config.toml
n_kv_head = 6
extras = ["capped logits"]
final_lr_fraction = 0.1
batch_tokens = 32768
train_tokens = 143500000
MLP neurons of a small language model. Each row is named by its layer, matrix (up: input weights) and neuron, and shows model dimensions 80-175. Each number is 200 + 30 x the weight over its row's rms, rounded and kept within 0 to 999.
A block is one neuron, or neurons of one layer that tend to fire together. After each block is what it responds to, as a language model described it from the Wikipedia text at the highest values.

L6.up1031,175,244,147,210,207,174,234,172,239,230,247,165,191,201,218,173,255,201,216,230,215,196,168,236,209,227,238,195,151,218,180,240,206,238,203,208,166,165,124,197,246,185,186,164,191,194,174,216,213,203,134,195,235,229,212,178,180,211,192,171,159,243,194,194,211,181,221,200,178,204,162,186,228,170,195,173,247,157,213,255,208,206,193,188,237,176,196,186,160,225,180,206,210,143,220,189
Fires on a split-off first word piece, mainly "le" opening learn, leave, letter, leukocyte, lets; also c/he in check, chest, and table pipes.

L2.up33,181,216,218,208,239,219,160,195,271,207,156,213,187,203,257,146,172,234,235,165,198,181,271,198,258,181,172,156,201,257,255,218,210,251,206,214,180,241,187,198,170,189,234,172,196,234,184,185,206,230,191,179,114,190,198,237,177,207,243,198,160,198,151,184,191,222,198,228,166,181,183,199,189,202,198,239,155,143,209,197,205,206,178,206,177,167,159,224,219,201,159,211,202,238,191,169
L2.up203,227,206,132,187,254,227,240,219,237,201,195,186,213,208,196,256,176,192,212,197,176,189,237,215,190,219,237,211,190,170,193,278,251,227,197,180,173,182,212,193,161,207,208,208,196,175,227,171,233,216,173,180,173,158,176,158,176,238,196,156,137,220,210,232,200,163,192,220,200,240,216,180,153,210,238,180,215,180,211,125,242,208,134,253,191,259,177,193,217,250,163,184,211,209,212,190
L2.up237,192,199,235,187,225,109,213,178,233,212,225,178,246,233,182,233,196,181,256,235,221,169,166,196,205,192,229,207,217,209,240,203,184,202,195,156,244,178,143,180,165,219,207,206,159,179,197,226,262,188,159,176,214,255,177,160,200,181,177,160,196,237,200,248,210,207,205,198,206,181,187,192,171,152,193,231,217,199,218,208,228,243,214,203,207,208,199,253,190,173,200,223,265,154,216,163
L2.up460,193,258,227,191,172,242,198,203,202,218,231,145,207,214,196,135,210,191,168,221,238,221,204,149,205,137,178,171,175,186,125,169,212,211,206,152,222,231,195,176,155,170,254,181,187,211,195,166,190,161,206,191,198,184,180,214,183,214,179,237,239,230,156,192,228,249,192,167,202,180,232,188,150,268,200,231,209,201,212,217,182,189,210,172,172,226,158,187,196,193,236,194,199,170,184,215
L2.up547,171,210,229,213,206,206,196,182,185,145,245,214,202,232,176,225,209,230,250,208,204,232,212,137,178,196,217,224,240,200,160,218,192,247,219,230,226,195,203,184,178,228,206,202,196,253,205,209,194,229,214,222,181,174,230,224,209,275,159,176,131,250,203,226,236,200,221,261,247,182,184,215,220,221,131,229,174,232,192,226,167,216,177,244,220,191,177,232,202,218,222,219,127,171,238,237
L2.up564,224,234,172,230,231,191,189,142,137,178,193,193,187,239,232,164,208,156,204,147,233,233,186,227,205,189,164,212,203,169,211,152,185,221,172,134,188,181,197,191,148,202,234,214,223,194,200,156,199,126,171,236,226,180,167,205,179,214,203,230,143,199,179,195,172,235,216,195,204,175,191,159,163,222,188,248,191,218,172,166,210,198,186,191,173,225,224,224,215,187,157,214,192,195,199,211
L2.up698,164,221,214,265,196,170,233,265,217,222,206,190,217,183,210,225,196,206,226,185,227,220,177,198,198,154,204,219,188,183,265,186,195,196,188,172,224,189,205,209,191,203,249,136,215,220,221,255,170,153,238,208,176,216,209,171,254,176,182,171,222,281,213,235,147,183,169,187,198,170,166,233,166,200,232,207,190,198,234,164,222,169,201,224,195,253,227,234,274,198,178,166,238,170,227,197
L2.up995,199,223,206,254,207,145,166,233,216,198,193,230,226,234,164,207,124,214,222,190,248,176,224,230,234,197,197,154,193,186,226,203,167,232,184,218,212,198,164,191,213,177,202,184,179,151,200,202,182,166,184,172,199,177,236,180,230,194,167,179,213,224,202,226,166,179,177,179,195,144,189,211,168,192,198,232,194,180,204,204,267,175,160,243,214,236,212,216,210,226,167,182,255,176,222,186
Word-beginning or mid-word pieces that need a predictable completion, especially rece (receptor, receive, reception), also b-irth, M-ust-ang, Born.

L7.up18,173,250,179,223,218,181,158,195,151,231,232,253,216,218,177,175,192,195,213,221,212,208,170,222,238,262,167,178,232,220,201,194,175,213,203,222,202,215,150,150,179,203,201,180,255,151,178,221,190,207,188,223,200,220,195,217,229,300,175,260,158,256,184,148,224,224,198,219,149,161,212,212,196,184,226,162,241,199,218,178,206,245,238,208,182,212,218,213,241,233,174,205,213,250,221,176
L7.up68,231,199,235,239,207,204,192,201,205,219,226,169,186,152,255,178,151,243,209,170,171,214,183,179,225,193,191,183,194,174,207,251,215,166,211,183,274,197,188,201,189,172,172,140,284,137,168,258,208,220,226,205,231,209,213,196,227,211,219,163,190,229,178,177,177,212,203,200,183,189,210,217,163,185,179,183,197,186,202,184,201,223,206,192,222,223,250,226,160,164,220,173,269,209,195,164
L7.up183,214,194,145,172,226,226,201,246,232,171,172,190,191,210,243,172,162,206,204,177,203,269,218,169,192,267,149,225,182,201,195,165,218,191,213,186,219,171,239,204,207,145,203,237,184,184,197,199,207,198,229,213,173,222,190,167,189,204,195,239,176,194,139,242,237,192,199,193,199,178,199,237,219,190,184,207,218,179,165,207,242,164,273,160,194,211,193,173,180,191,232,249,240,153,157,136
L7.up233,230,203,201,162,182,222,166,160,196,227,208,233,181,180,218,228,208,172,217,213,171,189,218,217,158,167,208,164,193,202,179,238,149,172,237,218,233,195,182,241,195,221,191,168,189,204,240,196,175,177,233,267,218,224,193,186,198,148,174,198,171,197,168,252,202,151,211,236,174,192,189,260,207,196,233,218,131,252,186,194,189,192,193,225,180,230,196,243,197,274,247,169,111,160,200,135
L7.up248,160,170,148,195,205,223,211,222,200,140,252,149,187,221,252,228,195,173,203,221,140,166,257,211,221,166,238,214,267,197,169,173,184,159,240,230,245,196,169,187,240,209,173,212,227,193,191,223,192,199,205,226,226,161,155,180,190,183,205,223,168,221,173,218,197,170,245,173,187,176,184,191,202,190,241,174,241,138,190,255,234,160,231,265,252,169,179,213,156,211,184,181,172,204,207,203
L7.up391,129,168,236,155,225,229,211,277,205,179,211,203,153,247,211,199,248,196,202,176,190,152,240,192,204,213,236,185,182,185,278,237,180,188,235,221,143,212,183,180,198,205,285,229,250,188,242,224,157,114,175,213,249,189,225,215,193,242,172,228,167,217,196,173,199,219,174,202,164,158,206,210,123,207,235,176,151,195,251,189,166,198,191,163,243,235,185,215,226,206,224,197,222,195,232,212
L7.up686,176,209,193,210,201,171,182,208,207,207,202,197,214,186,168,198,244,162,201,192,157,161,197,180,202,213,196,192,274,193,219,183,125,182,197,177,210,176,188,146,229,156,176,179,195,168,228,259,174,173,224,253,173,234,256,192,217,305,206,234,178,175,175,196,187,182,226,174,171,119,201,164,241,186,221,196,174,236,226,244,203,230,147,210,218,198,215,208,199,189,220,226,224,215,182,194
L7.up1112,157,231,270,169,215,192,207,176,236,197,192,224,192,185,176,181,247,165,173,185,203,205,166,203,207,220,183,158,218,216,177,184,240,179,255,187,244,215,237,252,225,220,160,208,250,177,279,213,203,191,224,265,179,162,209,206,239,219,125,186,177,239,184,221,220,224,150,196,179,185,202,193,187,236,222,189,167,218,176,208,191,196,221,206,244,253,180,212,191,253,227,213,234,202,222,121
Opening pieces of multiword or split proper names, mostly places and saints, such as St./Saint, North (America), South (Carolina), Viet-n-am.

L2.up181,243,167,198,206,272,225,191,210,225,231,226,119,205,195,191,221,170,189,150,192,189,240,189,225,203,183,190,235,185,194,211,150,178,163,210,235,227,225,233,207,218,232,240,205,189,215,214,225,184,212,230,213,189,176,268,138,200,174,153,163,180,223,195,221,216,196,208,192,206,192,163,192,188,256,149,238,222,154,145,264,224,209,192,170,220,186,223,194,147,203,196,209,157,247,202,155
L2.up261,256,254,196,223,213,165,148,150,203,157,172,197,187,212,204,176,198,186,169,180,215,208,174,199,206,179,191,150,164,216,178,134,261,247,196,190,229,193,167,167,170,192,181,133,193,233,214,238,166,209,198,204,245,205,230,244,173,184,200,223,187,193,193,205,205,239,213,195,217,224,170,212,244,279,191,201,133,150,234,239,171,231,175,171,215,205,208,275,155,229,204,204,153,170,199,200
L2.up412,228,187,159,166,253,221,154,249,257,231,215,196,189,180,183,275,182,158,176,196,193,227,231,260,217,242,185,216,235,194,220,176,181,210,126,223,224,210,185,211,237,210,185,225,216,226,181,219,231,188,187,165,136,196,191,167,191,220,188,154,224,221,147,194,172,209,196,195,233,159,199,174,187,222,208,192,175,168,201,218,211,212,228,180,142,240,228,186,224,170,170,179,197,198,213,195
L2.up414,198,187,194,162,213,200,216,207,191,212,222,184,198,181,171,198,169,216,181,203,160,214,242,185,180,146,165,236,245,211,183,175,186,244,191,153,204,209,260,176,229,165,159,204,254,155,231,217,209,177,227,188,218,185,288,148,231,228,162,133,208,224,219,148,123,196,203,181,217,192,223,152,196,208,221,191,219,150,220,162,157,198,210,175,160,220,214,169,158,270,193,212,194,190,221,174
L2.up499,178,163,217,222,180,239,220,194,246,166,227,160,122,216,221,218,215,170,190,210,183,248,171,228,207,180,172,235,192,223,150,210,193,199,172,203,199,204,234,184,251,203,226,207,208,245,205,162,219,207,222,210,130,173,193,209,188,209,95,194,146,177,216,239,184,201,255,198,201,237,172,241,219,216,218,230,208,167,224,195,186,225,213,187,201,196,218,142,183,194,185,221,181,174,218,175
L2.up799,229,182,222,191,168,202,188,248,183,176,205,140,206,158,206,243,164,211,221,221,183,260,198,152,162,195,164,245,165,167,181,197,122,191,194,205,230,207,189,230,237,234,217,135,180,221,247,246,177,219,161,200,192,205,213,189,186,173,215,135,198,273,165,258,211,209,209,229,206,123,257,176,212,194,204,218,221,200,228,215,204,223,256,214,189,184,187,187,206,208,192,155,172,164,223,156
L2.up889,202,198,168,201,254,182,186,175,177,232,193,195,192,169,219,189,157,207,226,243,185,284,197,258,186,204,213,201,207,229,205,176,197,166,204,232,190,250,219,217,227,227,229,168,223,246,217,200,213,186,212,203,143,204,209,258,220,165,136,235,228,244,178,217,138,222,219,196,197,180,173,255,241,220,181,162,223,172,223,189,178,177,255,212,203,224,184,254,181,136,198,224,149,156,225,172
L2.up963,234,193,293,209,227,201,246,212,215,210,250,153,185,113,216,210,185,220,180,243,206,213,217,146,201,206,256,215,164,175,217,151,175,188,219,182,243,211,225,200,194,232,192,182,134,166,193,203,188,253,231,200,181,217,189,208,170,217,214,171,159,212,156,245,187,202,178,169,180,136,201,169,195,262,146,193,198,211,197,233,191,187,196,169,181,238,200,214,205,181,152,214,198,191,219,201
Word-initial fragments like ult(imately), es(pecially) and d-iss(olved), plus "born"/"age" after an opening parenthesis and minute marks after goal times.

L7.up175,226,178,178,140,192,220,207,258,213,197,175,208,160,173,172,180,195,156,211,231,152,235,188,217,204,170,218,229,225,226,214,280,213,215,200,221,207,207,190,248,250,217,160,255,200,219,245,178,198,219,205,176,173,138,187,182,182,228,223,237,176,216,145,261,186,191,202,205,203,132,153,182,206,238,205,257,169,207,195,235,188,194,204,227,169,191,201,186,201,161,157,200,218,194,238,146
L7.up325,172,212,185,163,267,122,187,235,165,198,240,160,235,166,229,220,184,186,171,203,137,215,224,183,226,200,220,185,191,196,183,206,179,191,225,205,214,183,186,191,216,210,187,236,176,234,217,205,183,200,144,240,189,147,224,246,214,221,167,217,154,123,237,230,208,217,174,228,210,207,166,231,215,198,205,209,164,187,191,211,192,225,171,153,195,258,166,169,181,184,141,127,240,192,219,225
L7.up614,210,156,288,194,168,186,157,178,229,175,220,202,192,179,161,194,224,193,220,189,206,249,217,205,174,212,210,186,228,228,211,242,193,265,171,195,189,216,202,189,180,232,228,231,244,245,246,186,132,187,222,212,194,166,209,267,243,187,152,198,144,248,199,241,159,178,264,182,201,187,190,187,168,238,217,204,190,202,178,155,180,200,176,149,185,183,254,195,204,213,156,111,209,213,195,185
L7.up645,143,195,203,189,168,199,182,202,206,176,236,186,219,166,166,224,126,172,197,214,216,184,184,229,156,222,193,235,203,238,219,187,195,220,193,175,206,225,187,238,291,184,199,201,229,217,195,226,221,220,195,215,210,212,187,275,217,247,227,258,197,159,172,211,184,180,190,232,199,120,161,198,214,227,215,243,164,153,158,213,212,186,243,220,235,253,230,183,181,188,160,203,200,155,234,171
L7.up752,206,182,141,219,194,218,172,203,203,191,174,277,154,178,121,225,186,170,229,167,151,154,179,220,159,190,195,198,206,177,227,177,147,216,232,212,223,185,193,234,202,161,209,187,233,259,203,152,223,215,250,175,188,177,214,203,183,192,214,218,201,181,174,185,134,199,244,176,214,99,261,166,141,218,153,248,230,172,221,206,184,140,197,159,203,228,231,174,168,153,202,192,227,189,207,150
L7.up765,209,164,179,181,211,199,167,209,242,145,176,180,172,216,194,224,213,180,255,136,208,220,229,181,220,128,229,184,176,216,205,207,173,197,286,197,204,174,138,179,216,192,217,213,189,211,211,212,214,183,212,209,138,212,223,214,172,200,163,181,175,197,223,226,212,228,209,178,165,194,157,206,206,229,166,207,156,267,191,209,228,211,122,146,230,199,169,220,245,220,205,186,231,173,242,162
L7.up1016,207,192,230,212,211,186,234,203,197,204,246,191,228,148,203,187,182,131,165,202,216,232,162,209,237,154,239,210,205,185,215,180,216,205,207,196,216,170,185,194,241,154,190,214,192,165,162,218,144,257,210,238,185,95,192,194,182,207,248,227,167,214,249,201,212,217,234,170,198,187,238,152,198,217,200,177,192,218,178,173,207,204,189,249,200,183,222,253,165,156,180,224,227,179,188,156
L7.up1094,165,180,198,224,242,208,174,237,220,169,173,151,257,241,203,188,212,175,213,159,164,252,161,203,161,180,244,217,248,222,190,207,184,212,149,224,202,155,224,202,210,246,177,187,205,218,203,213,205,253,174,202,161,191,163,122,239,220,218,187,235,177,223,212,249,197,198,189,175,168,186,184,178,212,225,207,162,169,252,160,239,241,160,216,247,205,183,224,204,190,207,128,224,216,215,176
Short word-piece fragments inside a word split into pieces, strongest for "ur" in suburb, urban and disturbed, also er/ar/im, as in Azerbaijan, ultimately.

L6.up698,230,204,239,155,215,234,164,160,197,169,162,208,143,188,181,264,160,190,191,176,159,243,171,219,163,230,197,190,187,190,200,199,227,205,200,161,237,190,175,172,182,133,139,173,121,203,182,251,171,192,204,201,208,190,268,186,222,198,164,140,202,215,209,164,206,241,175,235,172,170,265,235,189,162,168,238,207,148,201,212,202,186,244,219,187,190,213,212,190,178,215,200,241,238,176,172
Short subword pieces in the middle of words, such as if in forklifts, qualifying, significance and ur in Quranic, plus infobox bullets and the ', after football goal minutes.

L6.up409,211,202,246,266,156,183,240,204,197,206,176,253,189,214,206,220,151,234,271,167,192,194,187,190,208,188,172,219,199,225,191,184,168,216,212,229,206,172,195,228,164,209,200,283,234,250,235,200,196,257,264,197,172,175,215,177,181,193,253,213,248,212,193,196,210,198,229,182,185,190,250,212,187,188,158,220,157,203,272,174,213,243,221,230,201,158,197,214,185,190,211,222,192,173,240,168
Fires on the second piece of a split word after a one- or two-letter start (B-ern, L-uk, S-ee, l-ov), and on field labels in list or table lines (Kingdom, Conservation, Order, Pre-ceded).

L7.up213,246,176,195,194,207,179,223,160,191,229,251,193,189,189,230,160,168,187,281,191,244,243,144,198,214,207,226,199,143,207,173,233,192,236,209,206,206,216,201,186,173,173,250,200,261,189,246,149,150,188,178,210,190,185,180,215,217,192,237,210,205,235,203,165,156,215,182,174,252,173,205,185,238,237,193,202,167,192,185,194,168,228,181,214,194,208,249,247,206,148,192,212,181,199,177,193
L7.up322,188,226,178,187,223,181,232,209,184,197,179,260,185,214,202,227,233,237,162,190,234,191,219,179,199,139,184,237,197,212,220,154,222,234,209,209,206,202,203,161,235,205,254,168,168,257,234,198,136,180,149,214,215,148,187,194,256,211,184,213,239,199,130,213,171,171,172,197,165,217,166,249,151,216,235,207,172,132,182,151,185,220,191,246,161,191,211,211,185,168,207,194,214,161,151,159
L7.up517,233,168,226,167,175,186,200,174,225,175,265,169,153,215,258,262,220,134,192,246,216,183,188,139,125,190,186,259,220,195,195,194,211,188,202,179,187,165,202,194,223,175,186,229,212,208,180,223,188,218,274,153,230,159,236,213,260,227,211,194,216,200,208,198,237,179,231,232,192,232,188,218,202,174,186,203,172,190,225,179,166,180,151,186,109,258,227,240,181,231,213,230,216,199,145,218
L7.up527,205,171,202,143,232,192,230,247,230,185,262,211,212,197,245,247,196,208,218,201,188,194,184,145,152,205,233,240,220,201,217,173,169,242,208,196,241,209,262,162,201,162,196,210,177,229,170,202,192,172,211,204,213,138,271,185,206,258,203,230,196,176,185,175,203,189,209,197,220,133,235,237,212,197,262,220,206,172,176,198,195,190,220,184,190,174,119,217,207,184,238,225,187,185,129,201
L7.up582,221,176,214,225,222,218,197,206,208,175,216,230,170,217,202,202,217,183,195,197,203,182,184,189,187,213,222,201,187,211,252,214,240,242,195,168,217,180,193,173,157,187,260,199,210,278,216,215,203,270,225,175,161,217,221,218,254,154,170,167,187,192,230,211,181,176,215,229,204,197,171,201,220,264,245,212,202,203,188,168,230,216,190,238,242,199,192,218,185,182,224,188,228,147,177,191
L7.up658,181,176,183,228,210,147,183,155,212,200,187,186,246,183,140,212,195,237,233,141,193,172,179,167,215,131,179,213,178,208,216,162,185,201,180,188,210,215,148,220,249,241,209,225,224,235,186,200,164,270,199,168,231,193,223,257,200,218,190,199,209,205,185,197,187,218,210,167,257,201,171,219,162,216,183,150,161,178,155,184,175,180,167,155,143,235,191,197,186,229,192,180,191,268,179,166
L7.up709,179,176,196,217,204,185,182,225,187,198,250,197,231,183,168,229,208,191,178,227,257,235,197,207,255,125,247,177,184,189,240,248,168,180,131,197,191,241,177,204,195,222,206,203,169,206,161,227,251,170,167,194,184,244,240,153,214,182,236,177,216,193,133,220,222,156,191,213,230,212,257,200,218,179,207,267,196,121,213,202,234,229,163,174,186,240,174,162,215,190,152,224,237,170,233,235
L7.up1028,262,209,227,203,223,200,221,177,226,207,200,196,197,193,222,156,247,197,167,164,172,171,198,188,175,180,253,217,171,177,202,225,278,214,211,199,247,211,171,148,171,185,217,205,180,241,172,201,240,185,189,194,172,214,185,192,179,216,222,189,202,198,105,184,201,135,214,175,239,203,173,223,180,220,178,223,196,209,122,163,278,238,217,212,222,186,153,150,166,214,204,220,241,204,231,213
Middle fragments of longer words split into subword pieces, right before the suffix, as in dist-ribut-or, inv-ent-ed, ass-um-ption, approx-im-ately.

L7.up182,178,155,201,191,233,200,204,178,177,182,175,158,203,211,191,220,204,227,199,200,193,208,138,162,138,213,184,229,196,175,185,160,218,269,195,205,169,241,163,220,178,204,176,217,225,221,231,229,202,210,180,253,153,190,171,179,236,232,234,220,228,169,186,198,220,181,237,194,252,216,228,153,186,221,174,197,171,194,236,200,195,188,217,162,144,153,214,206,191,155,226,136,170,188,177,198
L7.up264,197,153,223,232,204,179,179,217,220,173,173,273,192,219,178,199,148,216,225,217,161,178,240,205,208,221,177,245,223,259,182,184,204,232,169,168,167,193,206,242,154,214,192,194,181,205,200,188,174,202,123,232,148,215,187,184,223,162,189,195,208,194,141,177,198,209,220,203,144,195,266,160,187,248,197,200,184,173,231,163,226,201,206,186,218,202,236,224,222,232,217,202,210,216,241,166
L7.up281,183,194,188,197,234,263,199,164,176,227,182,217,278,230,158,196,158,265,245,182,210,181,261,175,186,162,200,211,220,191,210,195,190,216,194,166,168,220,219,180,165,223,194,162,157,240,214,183,184,167,212,215,214,234,188,169,204,194,182,218,209,155,164,187,212,256,158,250,149,159,223,232,213,217,206,193,158,175,205,163,182,196,200,213,207,207,230,240,183,229,232,214,218,226,185,219
L7.up283,219,197,215,236,225,192,208,261,157,270,189,240,169,262,195,189,262,177,228,208,152,192,218,176,222,193,225,163,175,223,179,167,215,212,211,223,241,177,130,231,179,156,213,213,213,204,222,192,202,202,265,201,226,171,230,199,232,201,228,247,250,195,196,176,242,188,181,257,179,192,206,174,180,227,197,212,165,192,244,160,219,188,197,200,178,206,217,235,171,187,283,175,230,199,198,164
L7.up399,253,220,189,220,180,199,213,215,209,186,223,214,196,264,208,168,212,197,217,159,200,152,185,188,240,229,145,220,180,217,176,208,237,182,212,219,190,231,196,129,170,147,221,200,210,217,208,251,177,214,194,168,115,133,202,183,180,173,206,209,192,191,203,179,177,227,159,186,153,184,180,221,204,227,189,159,174,188,224,249,254,245,219,177,200,187,238,195,200,180,152,197,212,189,178,202
L7.up489,237,172,231,199,226,150,195,223,229,184,176,224,212,232,222,237,194,213,239,177,205,173,243,186,195,181,208,185,205,210,214,181,223,236,146,200,206,162,160,243,238,211,224,202,210,234,196,201,206,132,193,192,188,212,189,157,205,242,208,152,227,259,272,188,228,153,188,209,163,225,164,221,231,197,235,186,200,200,249,191,219,198,161,148,218,229,235,225,187,138,180,216,207,148,173,214
L7.up711,156,168,202,290,231,155,207,173,279,217,252,200,176,236,202,172,132,209,211,218,277,200,205,186,183,122,230,199,155,181,204,191,206,185,182,163,235,195,264,203,206,179,207,230,201,196,209,208,201,205,202,186,168,192,208,264,211,217,211,167,208,206,213,182,190,231,179,203,137,187,141,185,177,245,221,165,201,186,204,163,224,222,210,239,202,217,187,224,298,202,248,188,239,199,287,164
L7.up716,237,220,199,277,204,255,204,217,205,184,209,206,245,202,140,187,214,220,206,196,186,199,229,195,200,187,171,188,224,202,261,155,202,167,273,213,170,220,191,172,217,175,183,207,223,258,180,219,247,148,218,218,176,222,223,160,188,196,216,220,210,179,181,221,181,224,201,233,229,185,274,214,195,231,214,166,196,127,236,133,208,191,248,186,266,211,133,232,209,246,189,207,211,176,212,131
Final piece of a label word right before a colon, pipe or heading marker in infoboxes, taxoboxes, table headers and section titles (F-amily:, Time z-one:, ==History==); weaker on mid-word pieces in prose.

L2.up103,209,146,217,218,189,160,196,266,203,229,189,238,204,174,203,193,218,205,219,199,210,202,182,128,229,182,207,175,269,163,189,180,168,207,164,183,249,169,169,197,159,207,199,145,184,187,192,243,170,234,227,169,178,257,129,225,213,154,187,185,172,203,227,148,197,274,195,211,179,229,202,184,190,179,189,222,212,218,228,193,197,228,215,158,257,121,205,249,201,177,197,168,219,172,200,202
L2.up118,213,233,240,187,221,217,235,137,193,235,236,201,180,164,228,262,234,151,213,211,207,168,208,234,201,218,230,203,167,182,198,200,237,167,246,184,184,190,247,222,221,238,209,182,181,196,179,191,187,180,211,193,180,195,243,292,269,232,199,225,175,213,119,195,210,250,211,152,184,182,202,175,162,183,226,247,159,220,109,218,222,245,244,213,193,205,182,145,172,167,243,167,232,176,232,153
L2.up164,257,201,182,141,185,241,204,204,215,212,221,197,227,173,228,255,228,253,260,238,185,192,200,215,247,153,201,168,243,197,191,217,242,205,214,205,227,190,153,196,186,139,200,198,252,191,210,189,200,182,215,221,185,226,176,221,240,190,227,200,153,170,252,211,209,210,191,226,215,200,189,222,228,213,192,217,211,265,184,242,189,236,226,210,143,198,174,186,206,151,211,207,187,211,239,188
L2.up214,209,187,202,213,195,181,268,211,156,241,253,208,196,205,212,192,169,153,188,188,218,223,211,242,197,168,186,166,195,185,178,162,220,182,220,215,188,249,163,193,163,180,191,154,234,137,169,247,209,231,204,182,198,188,189,205,197,225,132,200,211,203,236,192,135,214,165,234,257,208,147,141,176,224,254,198,202,195,218,143,209,207,185,189,231,202,197,224,177,142,247,226,129,188,204,277
L2.up746,240,172,222,141,215,154,168,191,202,232,187,179,184,177,218,154,214,194,149,256,200,211,209,136,211,239,194,139,243,182,209,179,194,224,211,209,194,244,177,232,216,168,188,166,260,171,188,213,183,178,168,228,264,212,213,215,216,222,271,194,220,206,217,192,175,166,231,194,221,259,156,221,130,181,198,188,150,150,201,183,208,193,208,202,192,244,193,181,189,192,193,157,184,198,151,182
L2.up783,181,199,254,193,226,198,194,201,175,169,172,239,164,192,158,196,228,239,190,157,196,195,204,188,233,215,193,157,206,210,240,216,179,175,233,284,208,226,172,179,186,160,230,186,209,228,196,216,191,194,234,169,181,204,178,246,195,194,252,208,183,248,217,129,198,252,189,144,179,173,186,209,183,238,238,224,152,266,226,229,233,225,184,253,204,185,228,169,205,248,162,202,136,229,253,202
L2.up950,193,209,208,192,217,213,192,211,216,214,207,210,159,208,170,164,219,147,214,169,193,195,196,149,239,207,200,168,173,196,181,215,151,173,213,199,240,204,206,184,157,153,145,135,192,192,191,192,158,159,212,192,170,225,157,228,198,242,177,231,214,196,168,156,204,187,224,181,180,193,152,205,188,176,182,187,188,226,201,144,234,226,190,207,168,166,167,232,174,191,260,178,158,236,232,160
L2.up1108,183,125,194,195,191,202,198,213,237,167,233,204,233,262,233,197,183,207,271,176,177,181,187,175,220,186,194,196,150,175,222,214,161,230,241,193,190,229,127,192,170,256,174,218,177,238,162,215,173,190,207,222,182,206,205,213,163,215,147,185,194,185,184,211,196,204,193,197,266,202,192,189,210,195,171,192,192,205,181,213,196,236,190,202,216,196,171,276,187,227,212,234,235,186,205,196
First word piece of proper names, mostly Spanish-style places (San Diego, San Blas, Santa Monica, La) and "===" subsection-heading markers.

L6.up1116,99,196,189,250,177,177,207,219,249,181,195,194,169,194,197,256,184,185,240,200,169,147,153,195,229,234,212,212,147,153,192,173,197,198,246,189,205,207,136,199,159,198,184,182,176,219,181,171,210,255,263,197,221,179,205,240,161,268,150,240,218,211,195,148,180,233,132,236,220,197,187,192,203,178,205,204,183,225,210,180,264,178,203,190,183,213,200,181,147,190,211,193,204,174,172,212
Non-initial word-piece tokens inside longer words that continue after them, such as res-ident-ial, el-ong-ated, Sh-an-ghai, st-an-zas.

L2.up60,206,203,170,172,192,205,174,219,191,152,199,178,228,264,214,167,226,194,173,146,204,206,204,182,169,291,176,160,189,171,254,222,164,196,165,199,280,217,207,200,208,175,157,198,232,222,217,134,146,191,219,231,226,185,187,181,194,202,128,189,199,222,183,273,211,225,240,187,211,242,182,161,172,206,232,162,218,220,164,200,209,178,189,216,184,183,218,210,239,241,178,223,181,236,185,147
L2.up234,190,150,210,227,239,203,166,242,191,197,199,215,172,238,170,157,143,187,201,172,278,203,199,212,203,212,153,197,200,216,193,227,197,228,230,213,157,184,143,223,196,194,164,181,206,185,276,205,184,227,195,139,233,168,230,173,202,140,220,184,219,142,168,184,190,200,172,163,192,199,196,212,223,237,216,238,169,189,202,133,237,247,195,158,160,267,185,204,185,157,255,220,216,226,176,211
L2.up328,202,129,210,233,201,221,213,238,213,198,197,228,192,238,210,224,134,231,233,171,209,182,184,234,177,187,211,224,253,207,204,189,189,199,179,219,214,245,154,226,183,235,238,229,221,174,217,170,142,185,161,225,197,185,115,190,185,222,231,163,225,155,197,206,234,233,201,163,159,190,200,199,174,215,208,148,223,161,234,160,209,179,153,296,224,218,248,223,194,241,231,183,230,194,205,207
L2.up465,173,173,211,152,179,207,162,151,206,150,190,200,211,276,214,167,191,225,159,144,239,252,197,155,202,187,159,185,170,235,213,200,200,210,189,212,230,237,222,232,180,234,159,186,190,192,218,202,151,141,187,200,176,202,174,223,145,179,216,171,150,184,171,256,219,229,183,187,233,265,217,211,227,261,166,178,206,161,206,227,186,265,178,222,197,205,203,233,189,202,254,220,199,192,193,209
L2.up634,200,148,224,221,196,189,164,220,219,180,223,177,165,204,136,187,153,190,206,157,227,236,175,209,189,192,219,151,231,189,155,201,195,211,202,253,162,205,172,227,195,175,171,158,177,174,236,198,263,240,173,209,201,168,237,179,227,198,179,186,157,202,171,262,204,215,185,196,211,171,206,222,231,245,207,192,178,208,162,132,215,162,182,206,222,167,223,191,215,157,232,187,234,202,227,170
L2.up732,151,198,207,235,155,209,229,168,174,208,196,191,158,238,227,173,185,197,210,212,228,146,152,207,225,181,121,208,255,192,172,214,210,227,198,205,105,252,217,207,215,204,235,205,258,201,207,205,184,147,174,229,163,223,194,265,135,161,171,132,163,208,193,208,166,138,223,236,223,172,203,211,219,206,214,195,197,194,211,205,244,181,192,208,187,144,174,193,183,212,234,253,240,195,252,218
L2.up838,195,162,207,216,216,216,151,213,251,194,176,244,194,271,162,193,153,215,229,167,188,195,216,183,161,226,254,251,201,170,164,146,181,228,176,193,189,206,177,237,219,193,230,207,176,231,176,160,137,187,181,215,184,222,208,218,216,210,217,181,210,225,161,211,146,269,146,154,169,206,183,200,226,252,177,195,210,202,188,188,184,225,212,207,164,243,254,231,169,196,219,170,218,160,177,200
L2.up966,163,133,232,213,203,171,190,281,218,203,190,208,229,249,159,171,205,222,190,180,186,220,212,200,194,154,171,210,248,213,209,220,204,174,173,216,243,195,239,247,182,211,183,164,181,155,207,210,167,194,185,162,191,241,230,199,206,238,216,183,175,164,117,235,261,167,197,234,198,236,202,219,192,218,137,238,227,217,194,183,196,215,156,206,172,259,228,232,197,168,234,211,229,195,185,204
Opening token of a word that starts a new field, line or parenthetical, such as infobox labels (Kingdom, Country, Years) and glosses like (p)ace or "f"oot, plus music and recording words (Musicians, single, recorded).